From a checkpoint of a small transformer trained on Wikipedia.
Size: 15 layers, width 256, 12 heads of 32 (3 for keys and values), MLP 704 SwiGLU, vocabulary 8192, 16M parameters.
Architecture: RMSNorm before each block, no biases in attention or MLP.
MLP neurons of a small language model. Each row is named by its layer, matrix (gate and up: input weights; down: output weights) and neuron, and shows model dimensions 0-191. Each number is 128 + 24 x the weight over its row's rms, rounded and kept within 0 to 255. Numbers have three digits each. A neuron's up and down rows have the sign that makes its largest values positive.
After each neuron's rows, "fires before" lists the tokens most often just after its 100 highest values on Wikipedia text that the model never trained on; "fires in" lists the words (lower case) most often at its 100 highest values on Wikipedia text that the model never trained on.

L9.gate327:095081129106149125122123106141145092142169163118142098138145130132139130147196105114087159127166113179090148139118098103146163124126139099140123102143162108123142176129107148160111130132165114144126128166092130124133068115092134102117108133102170128149131117148128137133153083128145127155138108128142104109129130098128105132113121136079124109112148128128105126133139122107112131126134121147156111097107099159119181099132137095130107126131104138102081159109104108107123132148131083158120159116102117130126114107117143102129143183109110157200121118122151122139105120129099138152
L9.up327:139098105120117115116173111126116124132173109126147096151077084107133169157106084125107123140151151127173143157089072121128158125114145132100140123094124058115107106141105147133078153107127132156133138163098145166134087134133142131111110140138133099153130122128135125124089127130130154174115127110150114115108113154139128118148137057173148126141107152163138149136179149091135129147120159117105107101117124129089110137114125095115199134114144165103113100145136180108126107119119095106140140124117085092168129142133115129119118112127104128122137107127134101117091101163129140136
L9.down327:141148132074096135182126129092120107124095148107148167143159150116130116159083092118103134126119137166139165130142102130128156136146130108125115108133136146121127146130118124159169135095153129121155160087107119122150107131095157115098171126127155096083131147152128127138129121120100126161100107131145121176160145137199123156141137126143154129130142130121119103096132148124164162137129130078155161120172127141130116136071134145187146163167124140128140145137082145126092113113117128121186130094158156131181133117140123132129122166101137074103048137142113140125127124111120141118
fires before: " the", " ", " a", " to", " an", " his"
fires in: "won", "at", "awarded", "received", "win"

L10.gate552:130131110153132076134136143157145128107107144133147109146155142138121137111162084152154106111123153100152151142147137146166144155083115161119132125146120132139089103155136123160115151130106146130125114152144159135121136103157125131179123102123151186125130143137063137129141132113134087129136127120123091122129092121150107091138137156084151108051119141129139165119114079098134086156100151153115171145076150158145115123078127060098097129167144112145097133107120124104158138082107144108125077162146145125103175117172160149154107129117132102160172118144139122105100147154114113130
L10.up552:108116135123125166116111139141112096131131131147092170117154114138129106154181163120125118122162152165106135130116118106132135097126110143139095133084102045117151123113153138151124102076132178155159115116123126149124105107138161120102096116146139104150147144126145145110142165088097160139114142103068141129100134092162124125079160110106085074154148169144153122155143098116118106110110120182159109122136142149122154101118157143153130139135140117135141152136105148136135098119146142116120134103149179125167172099109161101090141121120152114169105128120142080181110155150096135148
L10.down552:113123135097162156136156106140123152125124145177099157134165112091132087134135142132153170153152139096105138094140106143081147129149127097111144142179128132104109117166109136166133124162081117122156136157117114117139124095119150134129119111107125145142115100118120148126109148115149150137118121134121150097137112127201112156147088132092106114134098108140123137116107123080160161125138155110091095152138119097137137150107093145135115134067125159076122112172128155176075107126161141166142149104131105129139116096111142116173135122148092153127090176167137063116147112109122101120
fires before: ",", " the", " he", " they"
fires in: "however", "when", "while", "although", "if", "after"

L7.gate509:130127117108143106126135128134149174126127121116170130137119148125118119142130153157064135138122141157124093134145105133121094121155123177123145130133131120130144113109104191156136168160116138129120109105125124126113083157103147148128093130109115151175092148102133144142094118148152150138131136112099087142139096149143100149169147141147125118158162193076091150143108177194111109122159091126134144130148110118109074139122144173130117096085081102148104127124105138121136136122135117138174195132163099099115133135146125133155106183115124135138106140162136147139142130114170099140
L7.up509:146151123142145139103139174158121132133146120134141143110128179091120134126133111108173146137131113143144141080135099116111094099147138161121113162123141125133146123115121100117117102103097110093115161133139112166115171077120099160163126130176105146132129105114141110108122159110137133100157126134080163128147174159114131119120121185093111156094160145097154107120114105113094122144118124124102143139109099112121108147116155146117112112112073123115131093133132123103122146114118144121105158121122108139130171147151138156110139125182170117148106136154107126087172170140146129138
L7.down509:112138135105113148144137099130117160115151151145134142159092121112154103142105113133184151099109113130139141124137128077104136123108140164113131137142126117069113120156103108128106106118102118144113121146129086136139144119157141114133125142122119093114107137160090090172171110127131165135141153156085105146136180138091157144158094135098088157155132142112084130135119147126134122173142132140077165102146146117123115108187139189111139131137137134151108125129143160138122149139124154123132109126160107144098157160145123121158101105166119137127119121152118179102122161091157083158
fires before: " ", " the", " a", " August", " to", " February"
fires in: "on"

L2.gate424:133131118168103117115149096126086155130105107154147108114098122126099117114144124121099124101153124112102080131143086148161122089146109141144128134142130095132122077098151127107116151087142119122125071119108162105112068113137107198115145120140162158134126132139136153184094161103170118123156107116078107094127138120146092119097124120089092060151107085131136158119169152116108143156146178137143139124162121105139128121163110160141151113131116144123090084124128094091126103139131185148145165143105151134109108160148107127146121141138142139099065134148107107143131165135141154106
L2.up424:149146088131103128105105135107125150170155151086158143110120113124130182128150139133120090101154100121096123140120084163127093144188099121146139164131112121104125135138087127145112149123148127162132144136088123153128095195123114091144096170114163105103132116137111119109121106130113081148128119161153136105135145132103156135160127113132125134132117107160129128134122184142140184123140097188154175153136148144106119125143111135105119134141123105068104124096112148141111113162125111157121126137140121132110181137117110112120144143097133116109134181122113104153151130146169137137
L2.down424:188168122157148121109118106118109146112105131169154154148123170136151124177153103104113122093108141143111162126154142141137087136149123112133154150128131136116146130099148069135135122108120148097164118135121079107144146125121099143113100134134161138141134118105130118137126176122117107125134092177111121159133162101133161120134093110130135107118107115173140125164158156097117176150109152109119129156163156106118113124108100174125122120139114116106121150125130120122109117156109146118137157133117089149163128174194081060120100144086142150084132084092087147097137113131120144148
fires before: "0", "4", "5", "1", "2"
fires in: "000", "00", "30", "04"

L8.gate185:125090135114122090082118133146136123125176156096097141118140180093155157146111138159132123119145145124128153109141102114117128121095145146107108177143147110113114157160086100186145151109163110126092130145105055144151149136092118106119112122144128112125109132140104076117112107119123112106129087157162138163101141097131178141126113159172144125113135095076116128135127139146110143124104168132124113182132120109138093120127144126111141109128067147112096120140117076128148168120125140149109082136128141078164154121116107138142147131124130135155135095184105186134107149148143135090
L8.up185:133107104153175130149117156142150155134097100133139046116146111100166145124174144082128122133109105129191122143122112125065127105101139145140117109132096151103148140163144161127123116135141148158111119147135088114139107179094118143140139192112149150119129160151131148116156123103127168114145139157142145100115130135170142112137133140113128115181157171109147158075093137155113153149139159115136180163105093102107136131120132101099137123124126143067142123130140094145127141138119086132140131153108099118119132120111180119117104175136130134147165112122116144128124105143143103150
L8.down185:148113081111140149123145104072131103151104115126131135149114096148123142049099135111148115112130125082115178125116143122164145108133114123129176105168089112137085181107111119082102155153098099078146154108115101115152112091140125104113147130111120152114147120088109105180116110127128081109144117100133122113128160100132106143144103129117135114118108148152111137164134126119173126143111146135123123097106150152125060092096159173197120140124146113165104143136109122118118123104086139120162122119133132155149127143112126102160139179155117138107082137183133089149114157097129119163
fires before: " the", " a", " "
fires in: "on", "of", "along"

L8.gate281:101124112145109155148095149150143148109118063142158145138107089088110132147113102136084142105132169130126137142130136185181123109128097177131130137101095122073108126115131069135114111136122139128154176164140113134109121133129157100152123090062162127156127101148126161140118166136118123079104148128155173109120127148113122083098160147151122077112119126132134144129126157111108125124135138152144155116106164095110186094127117127117117113113105115134132132103119120092150117131140116136124151188134073120124135132141131156095173123111157070122086145139143131139153136160127100143
L8.up281:118151138167162094087142135147118151127112119141137115159130138125132101130114145155130106127128142127143113106157135128151179122127148098118120114157131103091138147128103070152145114144119104133105135129141105154129084104156123133144113143127132155170120115111146112160131106107148134110085113156138141134107088146122114120132116115112134103133088123135171117131119111115130084103172119145153131131144206057121140099108147129155083109138145107141176110084099154161111129102125156083096150154116120137121177164157110125101155174102128132138096192117130161124096099079123095147
L8.down281:098188118125155133155076099139146126145127083162150124063124087117161076142157163165128122138150128118134174159138094126131156097146105153159144158167096172114092128101116151106098130157079084110132108172155116089119149110130174101115125142135172153121109127138117110100108091161128123131114132115131145093092122127171114122148151128116127141161147102145098146112126124128134131163081140153116111148110147142158097128156149085131121162137127089153111143117116088153097116086147116130131149165112111106149131126119123112138133155147131141151115096114130152068058155145147101132
fires before: " "
fires in: "april", "november", "september", "october", "january", "may"

L2.gate342:119140113174149123142138098109105107120125135154144120137120139115125110124118111156114097157122105105114121124139090157159129062115104127143109134062098168129136097141096115145129143153131139149119161138109137107166136086129133087092146109109135156117115135106136093164120128123153160112112142144089180147122139093119096131097187129111122132142083110185124138148111094124154158106124097173112137096125117071150136182101101107148146168169149122112123111087110158118142139151125154088156107102124159143166138139155117144128133132115163191138106143125135086165150144134123142186
L2.up342:132108096115088145135109145137110132128163119095145111139147118165089107120084132081149111093128098139127129135131151157150160129178139111130128122111085138126172135114132129132113097142094148117127120103115131150080100103143126128144157176117121176198181127125123112181126172103154137110116140143140107126132140132108120139108161137165148162117102120128066143132101086065130111123096133112136125117131146127154154156080125144134108103130164109107174112135189131155096168170111136131125123115183151129101139150124112115132121109152121108101151125129148104117124127137125118120
L2.down342:132084135151103167103113186159125123162137135142102125116117122176095131101111152123133147156119139134134161116116112115108086144130138122150157135130126130124136114116097084141111094117112119165100154093115097095107157158097162130127110112151165109120136141139136090133102143145146130145171135141135152150178156136105121097143110155173143182131128110134110134143145118125103135140120181121114123153147164138117122133140110143160146128141170131129137114134132169083171151106137133104187154103112152128129121121091153123146096108138134113139082102164114146078132123098081101124
fires before: " ", "mer"
fires in: "august", "september", "july", "june", "november"

L7.gate244:151163139140132122152089176141102169093109168143108149131131114100093108103117134161123097148114097101155142121096116138096145135136120129108118119172127126098095100121085140098123149158127130148129129144157117143114107133140127151135116195157144105110143151126093172140125142107112164138138108103141122136071111106158187073166132119125073152159146110110110128105138140099104154141108132161144145122101119122122166123149098114110125137115136115115101113122149122124133153112110125109117138103151101172094129147143108152133121149074121177159111101130156128139111140101093142161
L7.up244:101110103100127119133166167089144166155160167106160120145104112155142137166144170143145131117139115122132072101128136161070117123117101092139112087155125102118187158152087138146094177085156127112143125115142138140133110110130143123119113111146106132146136129138142117169141121129162127132104156116155083142182131110125149134144145131083109118118141167108135131146136082093153134103073185159123117097106117114158120109116120121150120087068117109141115127129150159165122165163088128105126143121154107105122097107136161145089143127154135155162137145146118088136126134140095138134
L7.down244:149083079125098066127100157146085116120123135145086110114153115140132069122107109134104126116141086119146131153173124140131151093124133100137101093110109092124095081104117114097148100135119121104125123119146161079105165178104122141162103136106152078129153143139120127144141157105177100159124155178102112119141127165083123122163134097180156101098118145154121117127121138148101152100116142142145099130126092151127127136145097106092154152102154134139106111128149161074122102108131102131128112146129094129132119138077111149144122130133081093150164120108113145149102115103125115126
fires before: "0", "2", "1", "6", "4", "5"
fires in: "2020", "2022", "2021", "2026", "2025", "2024"

L2.gate392:114133134112109128121159114134151146133120112150159087131133124120145088113105151127155129091119131118115110141102135087105140117120110102150131155109149145149121101115162105120084129100160164133142141155103144156160117097133128112157150127117110141120156116130099103145105145128114164125104103157116124105119136091071147122070139130158158157158134164162115135123127105099096084113109151095128160166141143146121115123109152084108123135150167157164122117102126066105125148115101139101167131066116099157131129145133160175125114142106148131155145137131153094137122139135103108179
L2.up392:150114152102108121136131145127129081175163149112103118170114117166067149167085160125154148146118124146146135146136079102126118128102135121110098143144139104125144083162118115098156102111141189155136115128147072121100101140112149092089131136078119126131153113154132105096115191154158122120127107145143091138098080133136131144114138118155135161110121138124148143124100129156186147090114138114140149100141125122185129109116102095147125155146096117123092160142140158148092141117094133142112129100167185143138161151140103117098140092097104162106143115150087157110133124119143107114
L2.down392:110131135137136178155118142117144122134089116136130126109114119155087167110120188102150160163123128154105178157156112169119108144172130131138109147143076143065131108135096099127174114164086160156135128174161148137106147125129141123113116090177149098114057120094128119134153114140123127138163141126160121134106130160144134161174116109162127135087132114142155136106163141120164158145157131102145123132126171159115142141156121114118148128120103096142150162139084146125143162122111111115135090140160133124130138154136098122096135111121141141114109081138124170089139142156146153148
fires before: " "
fires in: "december", "october", "january", "first", "may"

L2.gate345:131109102168103116139110127138132101105101120171102157125139124143112102095089114118145112122142091119139126133163107131116108154137146100111129107154121138119152104113117112147083140167133139103146165119139136140148142140120146139150136111158124110168102135125149141121125116091109135116108133137140194096137143149125085152111130157126118110132129139137103122134180129129129167124115125126094158123130068102150090114220175116114129094139125149114117118137145115137146102108131092102077156124116106162093151095162105162114104083147110161093130172126184121127137124159103149111
L2.up345:106133099169104099169156120133112141086106133148120145132110149112152131136169101120146128123133105116111126092161142121147114177159111100088113120145125173140157143130084147104068109147104128110140130119111127121119177142126168155060122137114132170138150145113160104126127152143110067139093148143137161151142137118145090118065138124132126120118087179148104124114141116147104136110139167140108117185116165137138079116155135114162127087169127124132085101124106138131125138076112112085148138107129129158118133127127124146099087140117130134126153127138110158148127081137144184163
L2.down345:102135151145131132173154135175090100107120115096108124152126118103097119139116098100139151142082180138155094116105154116141156196166147130164154132154088122125147124128121133119120100149120140130170134154113120105131144120081167119082104090099131137093148131118117124135124170140099111111100129121107148159105116148151087134109157118117161135076115164127119139093084112135127123129137189138120155112149169084142132091132142103154174089145129087119121115116113139080144084132106139107139152120124122153111090116103134113101119111143086115134110136181121132139127143113118106146
fires before: " as", " the"
fires in: "such", "known", "well", "to", "note", "described"